Part of a small language model's weights.
Size: 12 layers, width 192, 6 heads of 32, MLP 768 squared ReLU, vocabulary 3670, 6.73M parameters.
Architecture: RMSNorm before each block, rotary positions, no biases in attention or MLP, untied embeddings, normalized queries and keys, capped logits.
Training: a variant of Muon for these matrices, 372M tokens, 5671 steps.
MLP neurons of a small language model. Each row is named by its layer, matrix (down: output weights) and neuron, and shows model dimensions 0-191. Each number is 500 + 40 x the weight over its row's rms, rounded and kept within 0 to 999. Numbers have three digits each.
A block is one neuron, or neurons of one layer that tend to fire together. Before each block is what it responds to, as a language model described it from the Wikipedia text at the highest values.

Description: Post-name comma/parenthesis
L8.down604:452472452472536507518503500510460479561470470513483492554458481514527488509482522478529521523717444545528544464514524485543452464539532566415505538426540532538493486532540498479480490498446494520565454494484461514539525443501472533477459487522492540521522573454543490408507503519442440553513471486478508494502511474545516514505582515500449440489517540481505537447487441477509505564561543462499513498468475486471496506552560460465555526616445486585550559403463566598498489477474462537517544533501499454520495500471530462491465502458483486537499465484501489465463492527442490481

Description: Approximation and quantity modifiers
L2.down200:492524516535549533610480497534519533454468532548559500530532490529503528557521497508534476523490483480507432497580515495539527546469461505500486521528504560513526469489448472429442478502450502512460531492484577504583519488517487443510464512486522483483466437563444494445461535515480477514384513402475471482447502478564539508480472493545532529482550485556561504519534509465470471483484461469496464475491533538522512524535488529586481552491578433537456507526494525497502482456466477574443486455566496506540636520538501374505542502467477492499525458423602475485411543494507560499
L2.down274:465479508535460500451457508489439515578462554453560561531500532507491580518521507508533435563545507527548494520557621492466457454447500501453430472490435512551539478510521487519465510483545526482417475563529553473582553495403513489544472508508516554520384508553432452421510506497508478487464551516508491450485466499539533496523492481513521586483509483531468467572485450499469530481492525481406498532497445519522579505488468496544509550460500557573492529510507520451522513561499477576477531508497459502461538492488529553496538531536552433569495490434502569484557552544507495463
L2.down334:541504479475532451537499502486415501530542546558505426497579442524475472521517525528451519481454507493506490495427530486513451467417536482543527445539481490521479493521473550484497488515473527490501435466469500443467524442478445496477485507492474481579556474551512432473477451464486531543479511509544459506457446553436437526494622504542543420501544462532482451559497611562561517464495518516466586538447537461504518553487499525461616558515530474511488474530523471526461445559468515489534546483512450470526511500478597472476493566551468430502434515447514504475527465472480579504
L2.down442:537503564569469457495460514534471454453441440455459522431525539511531399570417541501502412523482586472516422492455481497525491511501538524389530513486484528539490593526479474546449528568502497529491510500470500565515506483452491530518540520511438508516505450575568493490516555554459494481517438536458572505452544473432495497444541475522511531443502563443543515466516536534455526520498519465475477433473485537509466517507507478434525476496537519530499492541510483563452440509433438540528487427425464514514543539508451483473548530501458512441456504497582531546509505474455539566
L2.down560:472529508495476511451521513538554447522466523475577475508517479446531388529452552513489476553546549463450544571499455468439489435526503530502546514518518510475558485527531530519522502491487580514573486474559484434558459505476547472498487455484427492427540465511562454507531515465451507526518501567629497586441503491496502552499483495440510414505486483509496544559475592504492498563558500466467552464467518471512536427435538525506495468467520422542478549521462529618485430501456513518441480541509558431511516482511470429486558537528517502451466471494504505509497527531534516498
L2.down632:431503451496470503526490471514486454618586523603486459471451508499441465524580497470533473515521470523539578569518509497459499456563552468451488428477511418495504485516512463570472524466521505477468475493590501537434481458589465533454457510488510394492497497536452497504455510455527535423472430503490502562523488464479477458493505498462547466484518448530510502466551520485464534477511513553490510502512527451494480506538443498562494460475562556511485536459474541569487476488503507549487498516493513471502588520520494453459608499543432545533568527471524542501523532560530606467
L2.down649:470489443553506509554536481520456480516524423528463533493482502554478517496505444430481456539478501444540495516466543459538503437466530507561475455451514441506564552560499421558483482575512626499493481553440529507534558469500494471466486472519447553464529489503477488578559508552456514554498452425439566508424506455451407490537524518516523430508520442527557485506529556513567468520530508475520465474465454508499521521447447458461571569489525481522512522468464502538416429532491526562523495503484496534490460580510472468567591531528499511506553520453513499449540525477475509539
L2.down680:554551547460576527469523414514442490510510502455531483563521501530513504494439475442482476502582450515519560480494529487420478512449494442489520458492473523490453470492547555455542474522461524416548517446541545596500525569486474477475448536520516458442519513494537521506470416444470532455465501503600491504533499519433454504478524513443530425467576499483483412512544516492482467542459491488517531576473530449432476558537484470483540505511507542506445522497485467585525511431467433522476544529433518488490466425505472462503477497537482495445408533505467535528562414498440466516

Description: Word-initial single-character pieces
L8.down246:478533502508487534523647576471493384467508565462445462545528492483483497561521539443491517552515444516591494450541543504461501500512545518486512487564540433549479501564472492432470475510465533513449525515484517517497512458446497521547533487533494566495458472472511533474532504542498482555526467514465559530559500497439524533553545506493486553473532461511510435523508581597487571464398432522492513498465490492521565487494477409511504445535506499594499530438529546479527523541585501484475523495523476548559499551551479485498525501577498468478454510537419498514512536535448491471

Description: Clause-boundary commas
L7.down22:539505485429534485479465525520535484502511444493502483463513533412538465556475555458571533521631466479551509501477421429501547485537471559556470522483436512525473468536371556466486528509480466495456518556514467452463461509443511564458460521495513530516475540525519497505490512508504424517460473473523581456446545496447461480524544485595505479545454480482448575507497464599510489456573480519492460494506471523474473499427451454462504502476482414523513497508513555552536400512480569451523458543539469462448499497469478544449482492503493482519515498456499462463434481459510498427
L7.down39:492456550516487443526501542498501423603477451576455561502455503533590432464478442467431547530505473499459454560509489415490485469500559569570498488474448481474490520491479522451487498432481517496521528425494488449522476455453483477476484483454537439442570539492493480465494516579527527479495535520513460530496481462477518479580444492473503483475456489489494511541562419491493452474525423522535500443485532444513446533507491546562465470445432533523437483448564511534472502444451512480448528554528511592473431524532535488500522498589531535535475535441449509454474532551469521445
L7.down206:469537487541533483542485561528494431439487501520460584594487473532462416569525519462495496544495448587502516547516517488536550487431444506477510541480477562503463441493500501564467553525493484501519541512540439513529542509470410500510500489498499495518539486569475525514496439469464495587532432539601510499520450484552422519585537483488442461512508485523459491512492499535541447492489528468504410505536476483544518521555537496426474531499526458574490532447541576545532484503558503507447502503513515489457500537521412555454570502546437481536501486518510487527457536569488454611
L7.down330:521558491441554461484539502573500497530519541476551511474556495516505503484459521486534580487564501463471472481500425468468521500591498572535552457523512465528476556470450551436555483441445476527477522528504465458549451449402556536524531501533476469558454533456531519500462522494499460526518514494457539501524499467453482487516582484563452487562446514420484541517553417502465575432551523548541509398477459476530484510500498518480508517509469465475576472571492516400531474444486507520540527541543550478480560493460542476432494517496588586473459494525497533484484521434479486546
L7.down339:505435480512441528521549514506526515569553551543497486451551528442498514453476489459505452518639467516493443447542508512497524564513518525509485505501477445473461465493402507500512443484534479466512491503575507470447527500573561521448498394462512462415453470507427485502529449485452505500429502441474518485482568518527553452616520551510532506477489534515455494463480465549505470512495450522418473489484529570494485529489500493535534427365499467481462530487458483531523480591466505502486541487416466465450483551504502530484472453559505527525488423501522529480498525492543507546
L7.down461:500560466529495433460529506536526486473532550512485563518554541471426429541519525526563549447559496507531519508507435429469535512571477549545537540470516505521432449489453496454461545477525538474445511512512425430473541546493548506542460489437456492525421545516425548528459531472527479507452470512530488525476507478475505462514502542564430518487490473438469533511461498592474527433569539567524443569467474414528516474500444477473517426490575494558529446452453528535453467490548517508443524526593491555513540533479457502490481532475516520435512471532566484475488475417464501495
L7.down505:498519528557459594510513490539489519474526548552462528542474440496540503532571437538502454467482558535461503496466374564456524502526526556528540404492470488503448516555448451551460528497502496595500435521467555509454457570486535510388491482450522558530452517538510487507424507503544505487449513535458543528525508461502417507540514468493443435529484478524466467524485554532486462489548564478446511553568532507494517415474406578501469522449501497460542546550472484478476542532530498424430489503479521528488523460467472527511547511467462457473529527499559468462519482479552524511
L7.down601:445501442560562498521529533494542476532498525494516548559507493467502492537482507527533492483572485574488497492405539490487453482476428543461438568517437515518402542495458473548445508462431494510465506439442423495444480553532526499446465552456559529516529486493551536462541491559485477494508546461493530432463553507488533496552471505472493440491496502485529522535467560536471472512560511475505453387504485444519511508526449538591477534549535456514631502529500551430471521466477499553471527509457597534536388480412492457463527485532536491502490480489484479515489496476463515511

Description: Word-start fragments and auxiliaries
L2.down16:480491458539507478482437570471461577525455510490510446529501481535446434498453464547512449564500484501482549521395472487517479504490589384473477462434432447489498566512444521449523497486472555447486561522516548442541476431441512447505540505486550561485517549499520524481525563510519494519529499479447580544553502483452485525502477470510490502482540537433572502543475431475485478548504498471542507437506517511445524460419508523536494511462548488561516528508550615456487497459495498537499466448498524544445502448501490513506421552501536477469481473468519440450519441400538472551
L2.down98:520486457494563493538514495522482498531562525506509609467460495561486560482481555509533515543515471444508480547485501518536487502559536461555445428474427494505510537543444527571428514457524505466454477515441462493545549437425460474478530519471516534482454493549504517519515446511539548534653533485514455550470499504509495513498442520541519464537528577513495524398464508483487579520428473460475519483482503538457520581424544482494497476488477522497507502480502492516441497522508629462525554517514529561485513508515586431450451546521493471480516439475466511475466507470559562431
L2.down233:486481501559511533542496575478511505497511486503499516528503494586486483524461576505508532464500501519492438559529486472497573549544616500571463490551525489475523519515471467532518489496463442519498484564453455494574559427471529504485500579522500517517559556517437533515496565580526516580492442483540518480530460455478523484570504519583585559478518454425461535481514472571515573462452446448572521439524530538444531454581505531479537489533431494491467551464541468571476492487538499571541443486514534493485524523474585464445476571512527512521512537477437511505478482472449515512
L2.down344:524489479616488533525498510565473490520471568464513514476513493495455430515477507483558529464503538512497521494547547529539471504519504434518484541449439481457432490492440528447536526491467497502499507500413462484510474459455517464553461465522512482542484559485529460560489491401459566479536480521509503444489528458509539528454516497482449461474498579569549563500569506556521389520497439547426469585500419463446530439516478535558487466486515492511484506465473440470506453494535542506570494518505485503433529493414498491527505513530646427468508494489522495503440513472527414461
L2.down345:491510463483512482501518481471556476598473578491435469507453512554466478568483459565405591463529507514526508461548446472537458536501485497542517447603417470517435492531508482523482450508470470507483551583513528468497526466477487438557510506541516541474536516519478476533517512485520507444499503410488544455499522496514493534535490531568478416450516508537532557483460549545467544523506519575489498505451526526380590535481504538505599434489445459572489486526535529504499556489484527495542543529545501515483529535469482484472436462513475552490529449512556551595520545448508509465
L2.down383:547550445516586560508509551484486513496496483482497502506507537495457549515528514542505494560468520498542475490490456521500487513548474432513442455501511458470523494469479474443457523467461421464456553523478497455505524525518479489512499489538544549441524484517511455469568494497573493509501575544517511517489549529513464490533455569560511457489507465394499532524503546419521522496525537453477416451451493539442489586485574473520489523522510492590585587524442500450452485453472563525505455527454580415445399557565511469520468509442489571452551482435428533512496498442500506517
L2.down657:500490468447589565482487495464500582464518489491554449444468461536473475483530534451534564549477446533462583494497513444523516501542469534552500482448484568494531435464523483486519573471590446502529470516410517459441543471550547429448477398493484459488471574405491442523519491554559486495558513508541457528508422539479517458562501487471480516432470456496529561457548485505484511504496509466521547535558489560459509509445545504498483477461426525482505441503562511506417408495492531459479553496504510503541526510530508474464517467505424433461469493525451505481515525467462463453
L2.down746:505415516569528508504529458481511537484521514523527480457508476503522430468505569476471505526507539478445454570523513514470493491561496423559499447627505488519497529460506505490481486446465452482442514605472509488527431499509531541488471473424561537526479474531508535517537479433518451517544474480469511489478544468502509448413468473498483444439464469539473439428543580445538493560460494440496488597508579459531429513513522521489544513529501441483487438519454545445445516502532464574567499510509511488455416505473535506528553503456516418444478528499509496392511490453468491481

Description: Predicting next "age"
L8.down343:545511466499497530485462449482514534436426504422440500457466575435499472451535461515499543480516510475504513565521515521545558466489506484509464442444502459463527473454486447554491543413456548524482538482570525513417485503488462535524507488533470451560548554479557545611484497505458503529558381443502548542501498449564560496470584486455447443531479527513544479459542445419497584515486520500572492563449440489564497491508480502542480407506507470479494478522442465517526468580484480504458479490503499463466528502530499531486501476469462512488432524542502492522506488432580515462

Description: Comma after introductory phrase
L2.down35:499497495469436451509484558493553527526571457514492496506498519551509458538492426449473453517423499459561565505474511500469516523456514455502509507443408586463451515492459477508428497573486465408518495492568493411532574538481499485427514425536406432506490452508505531416466483535441430522498532499438587485524491501494546448469491535546472463476517535440490446503504502534478440502504498467467509491544505511514504543491452470496525510574542496502531442449421451547549495491493518474484552530554450534503543521481556579496522445511504523508482482391523448462486456573497514508
L2.down160:496529515516523469479551469494483463422517505412520538512483492448486448533472538464538541447491485379423515486501474434469532539587534448517535513560472473500462493531518458460482484531501499460465513568504440490521461534475507514555557444512494512483489458445520442514498499558535492524560529432540539439489521512501470479609473462446488447441541467508506549562480453566531512488539483519574507428524523551449510470471434542514528419505462497541544510522482521508585479517470446487508529519469518540485495448475473543467460493390510545514511417489575422531531530460549453561
L2.down249:492524436514467446472478498441503464535515511480560525470528487466564455543527533515464476521488506503516497458490475459477494467544474502556494417508458485430482508443478504547484511456434488517488508521501526467526485505498475484504448594536438502484438503436477559485435468507510474573553496533519529553411525479493505528554497476462540404490492457445577489510443479522454572448471514450534623515490566499464466541510442510509442426505545477554535450512505452418500543500486453475530426537478566489541472542412462475514439527475497504458493464548515495528444412452578442551
L2.down280:541544477479539434491527569494483554489498525464529599533478548449480473482452476475541533516577433426526463491488481460516516534529405539549490451551427502509446540533461465549516523482473508506443536456528484498543489587438519568502572520486480486544462499464504512486495544466587497519577473418525513485526497542470457511578600528495538500525452455447525540571483429521486554405523536527477515454480478490533479489548511509551501475504534457495577447575533555492514479457508458431509483577539536456506561501476553470469470495481503553441511479517553458523500524478518443505
L2.down308:551472495472446404502457529547488469555623532549558510476592455587505485511525546494509447500527561554570463504496536516481474512474503450512443580516550519487434494419481561549479507575515482477489508542476502454537528485464462438452515473505443471496565471604544563526481447487456470560514435504553475527476515421484445515508498499511511507502511550497493465574495543504478526482493458433428480467519487453499444438515523510447510532518494531495525422496459524486547490493499502526437453544490515512509548566497444476455517465469478492516530422484478517510465446588575489538
L2.down449:450511514446538456550485520547469486488502475508514504491498440547527467539438429463488519511533553588555526520529503533465538552549520472507443494556493477469435563477440569448565487461476438495528473552460480487574511512464549508513509446541475531479484516444531511509477557531481490507487550418516407414525493425478603542547474489581501514520501499439489515519404522508526465504521405502514456487537495583514499480462513485509554519556492429519567490477446486468549446492419504462507512475538527479493590525542504516474448510473561480505471512551546446492464534497437420527
L2.down505:471474484494473520509476474466556463554508505553469487470509471531486503472477561486495545508434454421556448491486441478497524475455462597565506522532464424552491505414475479564500369492483551521490485582483481431513515509565540508465517470523472477559506406573482538543487463549462501495511499498484536552528552577513394506558530480474462501472516492439524456540476488516489554488474533459513463553542453500523518521508543492496582468584506517546484564464479498533466517485548478437450457501456518494508458512454528392496531456494436524482578530453431469489486509510499556459
L2.down602:532589489489487463526498464540490507554529484544540562461495484474431459474514465453503528484585552493520465534499482522451506460508513516464549452556600482552499509536525476527533518443484500533506520542449363442513492529481525479467524484450509465512542520459486480485480456517495506548542492426536511454491517419489506496528581483560482485533453519421487547517494444548441493431494491473462564495419469518551397492495487508471464555506542477554492396565506525394532495473506532494515476551497519470568544581493474492449467539471517503508454461509611529478524526469541468535

Description: Before an upcoming number
L8.down373:589429484465522469510551513550487517512515515533475529478545485539508505511584509533508514530485524492507489452519508442446495460519477527489490454498423495581493507490506491472480489549491538552547548472540523557583483501472454561535459424434548470504493504476486430535495505501478516512430526473450569501537422503466588519392523483536526519560485473518555486398431540469525426533406510520418473525507575525499512558481476535458495462478456588497430490503516533557475516518499524463412484480430454434522441458440488508482491516439500476526407499503499450522522488488531526477

Description: Perfect auxiliary verbs
L7.down242:472462547511421483426557461525462551469511519544568490479460535470536495495426485507473530504582532476465481491548458455394524494535487466524522504501519509520446555546480501471462476478535537490488479508521387531517489517527412470586551531435543497492518544531562535455550495581486473509512533591483602517462489539477547527437529485480443510501457508522512470457505522421436528576514471527530544462484610490503504541535454527512535480486509514497528521460462482497509526566455560509484510504546464471486552539464492514504430428565524522553526530523573536416467534452473485512
L7.down299:522488551478474489481433517470460505481474524552495540542559478447563450601513499545491577560491442522527540521520502568466559511581462516501504462444477530471437419543463438470488523501428483475473477500523412481483499547537596575470499448479537453457454528512538550507473450469530554525494491479511506483522599508524526506507571499569484576519541520500475485514506474471413492520523493512547517547486445567498471467487505557440498510501477448492524548557510512523548503432460524469480596513510483523443550476497469444466493494583557521487551455503529558567438489499445559488
L7.down307:477440474479416451534451468516564472536553522454485530456475441589454518560489503479491469536568576430559478468528477495463506488492515485487480497495520458591499505508508546493486526492428476530510455594517447563490518475458445503492525541541480471543490493486457468464527510479460509494532566530452576460471497516459494504539516569463504554455536500482507458442504576448505591574504488460429533473485537570592481520441494501509513481545459459464473548477443476527452511510474509518604482558496460466554569478447515497435473491492485443461520499497531536527540480545431558417
L7.down531:507516561472495513473476466532547499467497496516490480449496422454531505486464518488511533522581466455506533492534577522457507506554463589427444500447486485484540510483421549544453520491481491400597537531557435509544495528541553537506584402472535471427455500498450443492539505478540506509509500493508482475479483479463516511513521448449478506500531496495485427505479488484540513500519461523423403487616460490469499525508489556535551491469392472506508429453508538557436479516516610538434500489446524451542544436442489526501459532533517476451476509488462450523475477459525504476
L7.down702:594514489489486473489480467512457474559572527522518452536493514536489479546507522466484531443473511411480511501459538560516428473528550460532495477473471488479469460507414524510535549478495524489539483546481495418450559502461588539562553557472483506460476445529440551483516546576541479507464456547486492437543542538474462473590549480416536477506571555559443477488416405461499516486517495528533513494515456543527532491534413569534511506501520483492512477519525463504465526536511522563431592458554504504489518440484585489550449495544488519482502513519531467458449449485560465553
L7.down703:543498529527498432537507511461497449492564474539533490460539552528550462532511523519507485554465591441588549521481454478425517504507501442500506515481550547482538465522462523461516507492567440594537455538456458493469470539500524419505502547488454496525506436471475542437513466534417496508454482507513579476545573512440466530566437535477511437449473562482487440515433459469481555568427536504494450546511531563567510443440458468519477446572482498521497474477560539493576459489476443478436498504514501548546405509484467467483460472512539464497486493504505583528490444499497514493
L7.down735:509496465564458528437509520489475478527506502561515565539533503542413484456554464489534524496559446508555541418559509470457525529495483508515469500422500515513492554533553494443398503394532503479514477566516506485624509442481527448499473546507480588514454471493535481449499569480471458463483578553494499449535518461454497431579538515563508501517485534510496532525566501447576577471525536493606435453460553481503464541478487463511511459488539573504469555503540492452520524520544511479446478481520536471446502521470516484498490528478420504539529482513549442526435475485507475472
L7.down744:421477467522449429486468561536520552510508529503515502427516531454449473572539480484488509466453551478510519518534484462430522431491541453477479564482473514551501504499499497460432475422470546535511428528520451439457484480544490530510557475522473535596482506530509524509439539450546502515566592459517492541458465428506441500529477473531460530539553524541471497479531569472408573568439508511480478532471538454537523468467520486520458482529484427510488509497497519496378522494501462496580544541466514521523527474434421529492428483446536461498519563481519558502566490482441564494

Description: Wikipedia structural markup
L7.down19:495478515470500479511522456514514435471603501500471473501466510506503532511540562423441524517544501496488460474448523569533488524500516510581553499460502488634535492528449540526553526515541543498517440551559473432600472422477493567497525580565480534479503510486559528480528506509477562466492451500573497521461548534490536493510504503566504452524383506547489513484535477549550459536487430544543512492517490520483470484520462518575487481529484442441434505549533455469476483474559519524507457569529454492477497541468412487539478471522519440454565498430540464458525474516481415460
L7.down274:479475481478539451451521467544476500525503506529525615486538501475532526544599553572536500461498503489500509497462473526491515525550494498441509551545490556525536564515492415507470514454459512470543500533552529472414472508448457442521548464545537467486472529486427454509525459438523434505519554469514538494457576441412505379523541489486504467460449508519516492544479458456459552538511511528547551484532450498531536498443528565525489540532518550549536445500529511494555504474508570467474537581434482496490539471461546556472549501497577493546469485401466449456475490454540462551
L7.down328:505466438511534563470486576479501490515554419493581497513468500524484515529475564575459478552475490505506519502506547508580578481522516505494497491429490491505526481567473510488538429496553536491502528517498501494557516521530528498564369487467535475489511471446577453536452455504477485550526509497447443527549505501447408493523458535435501517481410423551445553524483483508489479441477456529521457555569547519485487496470564506512519448496501481477544517499516560446500530504508485533446474525468550557639534448546531483486480583448494504514526482487493477508553390557477524492
L7.down433:422496510536463433549564513555523507481546506511479512441512528522570507475542357464483533526422449481462443466429501521524519457509462501456510459505562516487496491473496512527462487470440458514527507558507467461535507565494446514450529541527511508498500504439514526535456455502499571475450487492488485503504420571518475471462556513451495511483508488422505510567490572498579483523468464555472451481521509506516511474571527636567494532418471455498531530474520563517573466503470479578492443500534585435526536465487535470527441492529493493517516551434588522493509484457488533464
L7.down524:448491491478536441459499488484459513499449493486531507478499532460449475536449459509566446425479456469457410462529541519468523449462410483471516502487503397475503522475527523500546522455482615493495484458494570556524422531452484511569506482527395573494531513487477546518508571489495441548488513452534527513542475490499473511496558500524540541509453571518461532474574573475511515434530399490562496525488515475374471449474506471505553506528426470487497527485558522381547551496498562505511500510495482551518497519503518501500452482497484469447523488515526554468501578513455512466
L7.down691:446500479543448567509509513531525438536532454536589499518557525517494472550486487507430585484447524520510540467527518544483512468540516463460534579563494494499480440473522441527513463520463481479466524489546508463509494528478383481489457441502479509465507516513413547534558590465508604487488573506513455496507563523499497538506430477402494552460514489487516543488491515528497465501496515513527510530506492538522565507495495487457485485545396517475530494493540489479461526474470429470476590463501481505492590481489551494504518502405429533453535556542613518570496447442439520467
L7.down721:455477476531529477490508501524477496544493510541470564498480539501499544480498491595502437513498539546470524522489442531486469513538520558490464506497488530491557483590592468470477531481486513518456520480545526495466436510529547446566561472493505527638487523466466548473501520448526574519460525480472508547445517549580542507492525505520450476507436520552456552504448528531533560479484560516535441509565548451510508564487507533555480526481550574418542494543446553523507541587532432503480482461550531485466560533481491513499543454571485511558491485478569416534475505609440467483
L7.down743:423537547481604529391439494524489472534526467549458507478468524551447503470520519516572450518476547447482522530541448546564520535368546515487537460541496462481480515463495536453563462488512490503422502545481496517605444547550417520473434467496595533457483547582434469522501486525443484514502486450460471447488544456518439520529490528427531549480549507554543482518449526484424454515443540462548485525521506494494464527511477542497517549481457520493518537516537513485492481448514541473462470420442542423490492515461507493459489492527506515490486419505501465533521489546477501533

Description: Infobox ends, mid-word pieces
L2.down126:519510482501476539526390499571502574461476450517450459480427461555444501505508509501478467505467492518467556530448464473507531476528488543490500485536552482534541485514451479479544456558502463431417436539499504514455450451501502449514545518492538461500484504488534458586496479461519447513491547510530435396508501503524477572460443498532521530532463543487537463528559511389558566509481485446459407461559550535522532509552480472485485491473501519524379540449510477551456460498502527477488477520385516499550541546518488597486499453538459561506507461515470519476464562473515504545
L2.down156:535523507400540438488472464500525526481453528492452477474529570514549506485502492512511521510549480521511486482501506560513451474454483552504504525532455542537515459546496419498518542486428565572469511507603499491447464512517530466497542519520504595493570515437525421446494507515498472482418515568484469481524525505457523490522504517471550522519469499507519571446478510520521517626475614519526523518551520540486483488484519489456508497469536396477440552398489525547522509569442462495503476538455477412534472595529454511490441493455530518505533471466522493531579549498536495576
L2.down353:380468461424541548510472500570574581531491514498495560434455448478523506467422364537517513558466577547490588517491496526568516513504543510621493442520489516459531499458490468491513445541569470460513592506476423537491504571507518467519498471498519496452477559444450429491476532496507474528488535508485521510470502508507424555543532442496477520521456536539483523531491502527584538467432613444523498540487479493507511533486507493556525493481499528480532485495479507506469498484512514482555515527521461488594528526507524485470455493431507458526440537519469460508516450484482475509
L2.down372:500499509547505575571498497448490552474500545542394517536521519455511597520428509516431520446519542429548541592510505470539479469514506495518513548477469546476423477557566538454507472462501481515431508592522497581533505474548553523560466505424572503506502550504511506376499503564477531458537457523447537514421482481503487497492542511501525541501583519500498454454517505514525503516555546514476466548479558512499545514500498556479499438484565576491520533551452459514503479476511535548481542430533504424476549546445495526542504478533486512487564573528542499499532456440496487466
L2.down409:569512429470556489486481483454498435503542485505494580508499435527437560519465461510467507532489521485473499472515534494502572499465509594513521525502557461530491470544478457523503484532471525455509482524533535496514465565620499509559519472545470528450448525501457488468435519509478575481541464511490495537480503485479428569532419489500507543439535534534505519463567459495551549591461521458463531462544456525562558557526458529472444525489501441483520489461514579513441448517565452491517525503499428453479471442570552478523435483554526480481567462536500450543558448605525511456
L2.down470:557527485469514439465430527524490499428434497522456468503521495483526550558452496481604506396445494485535518493466498499539543508497435413515510551442528467394478535546429515480482447432469483520481490509461471442489521549553460477484521575449492503437517533513459479511526480559514495527524476441479519516499477485576496519468488491480477578544544450499488533495418509546558575449496479422560566480505500610477553475536483446542510459514421503517452470507470479602566507560503527500523557529526494506496435525513539519503503471478474497473444542498497535474528417491484527483
L2.down507:526504508491471601426473477461441514472496490456422444525485490515565478519437432439447503464524526419458485497494525496511475470493512378528463541474417545494556534559488459439477506574470552453496597454477584510466391529457494523528515583487519460549596493518434443496433484522543530489504489519503447536519538462430514500497569448501532526396490516479499505505521517518475536505476539501495464499508481568523528450525522496426475508556473529456492517470462510559559535519519531464521412529514520471449534487545501532504483506506554524459505528470470480553530491503521447501
L2.down699:487560492489557499467540463409543514550455461559400471493478505427455506490502501478514538590496567438489495454492504523513441504534547526528605487475497478510490532542445521465548460436438528475477481484459451482465519513460457507498526535453439493471476424424437532469490459574555446491553473484517457500533532483519454497526426509528503450542497572532491493555553531443573515555491562427546499424512485452500492485499533457500513441457433479514445510499449476491546468515533523455489515502453485441415487562533499471541458520423418506523496535455499483523533467490560450502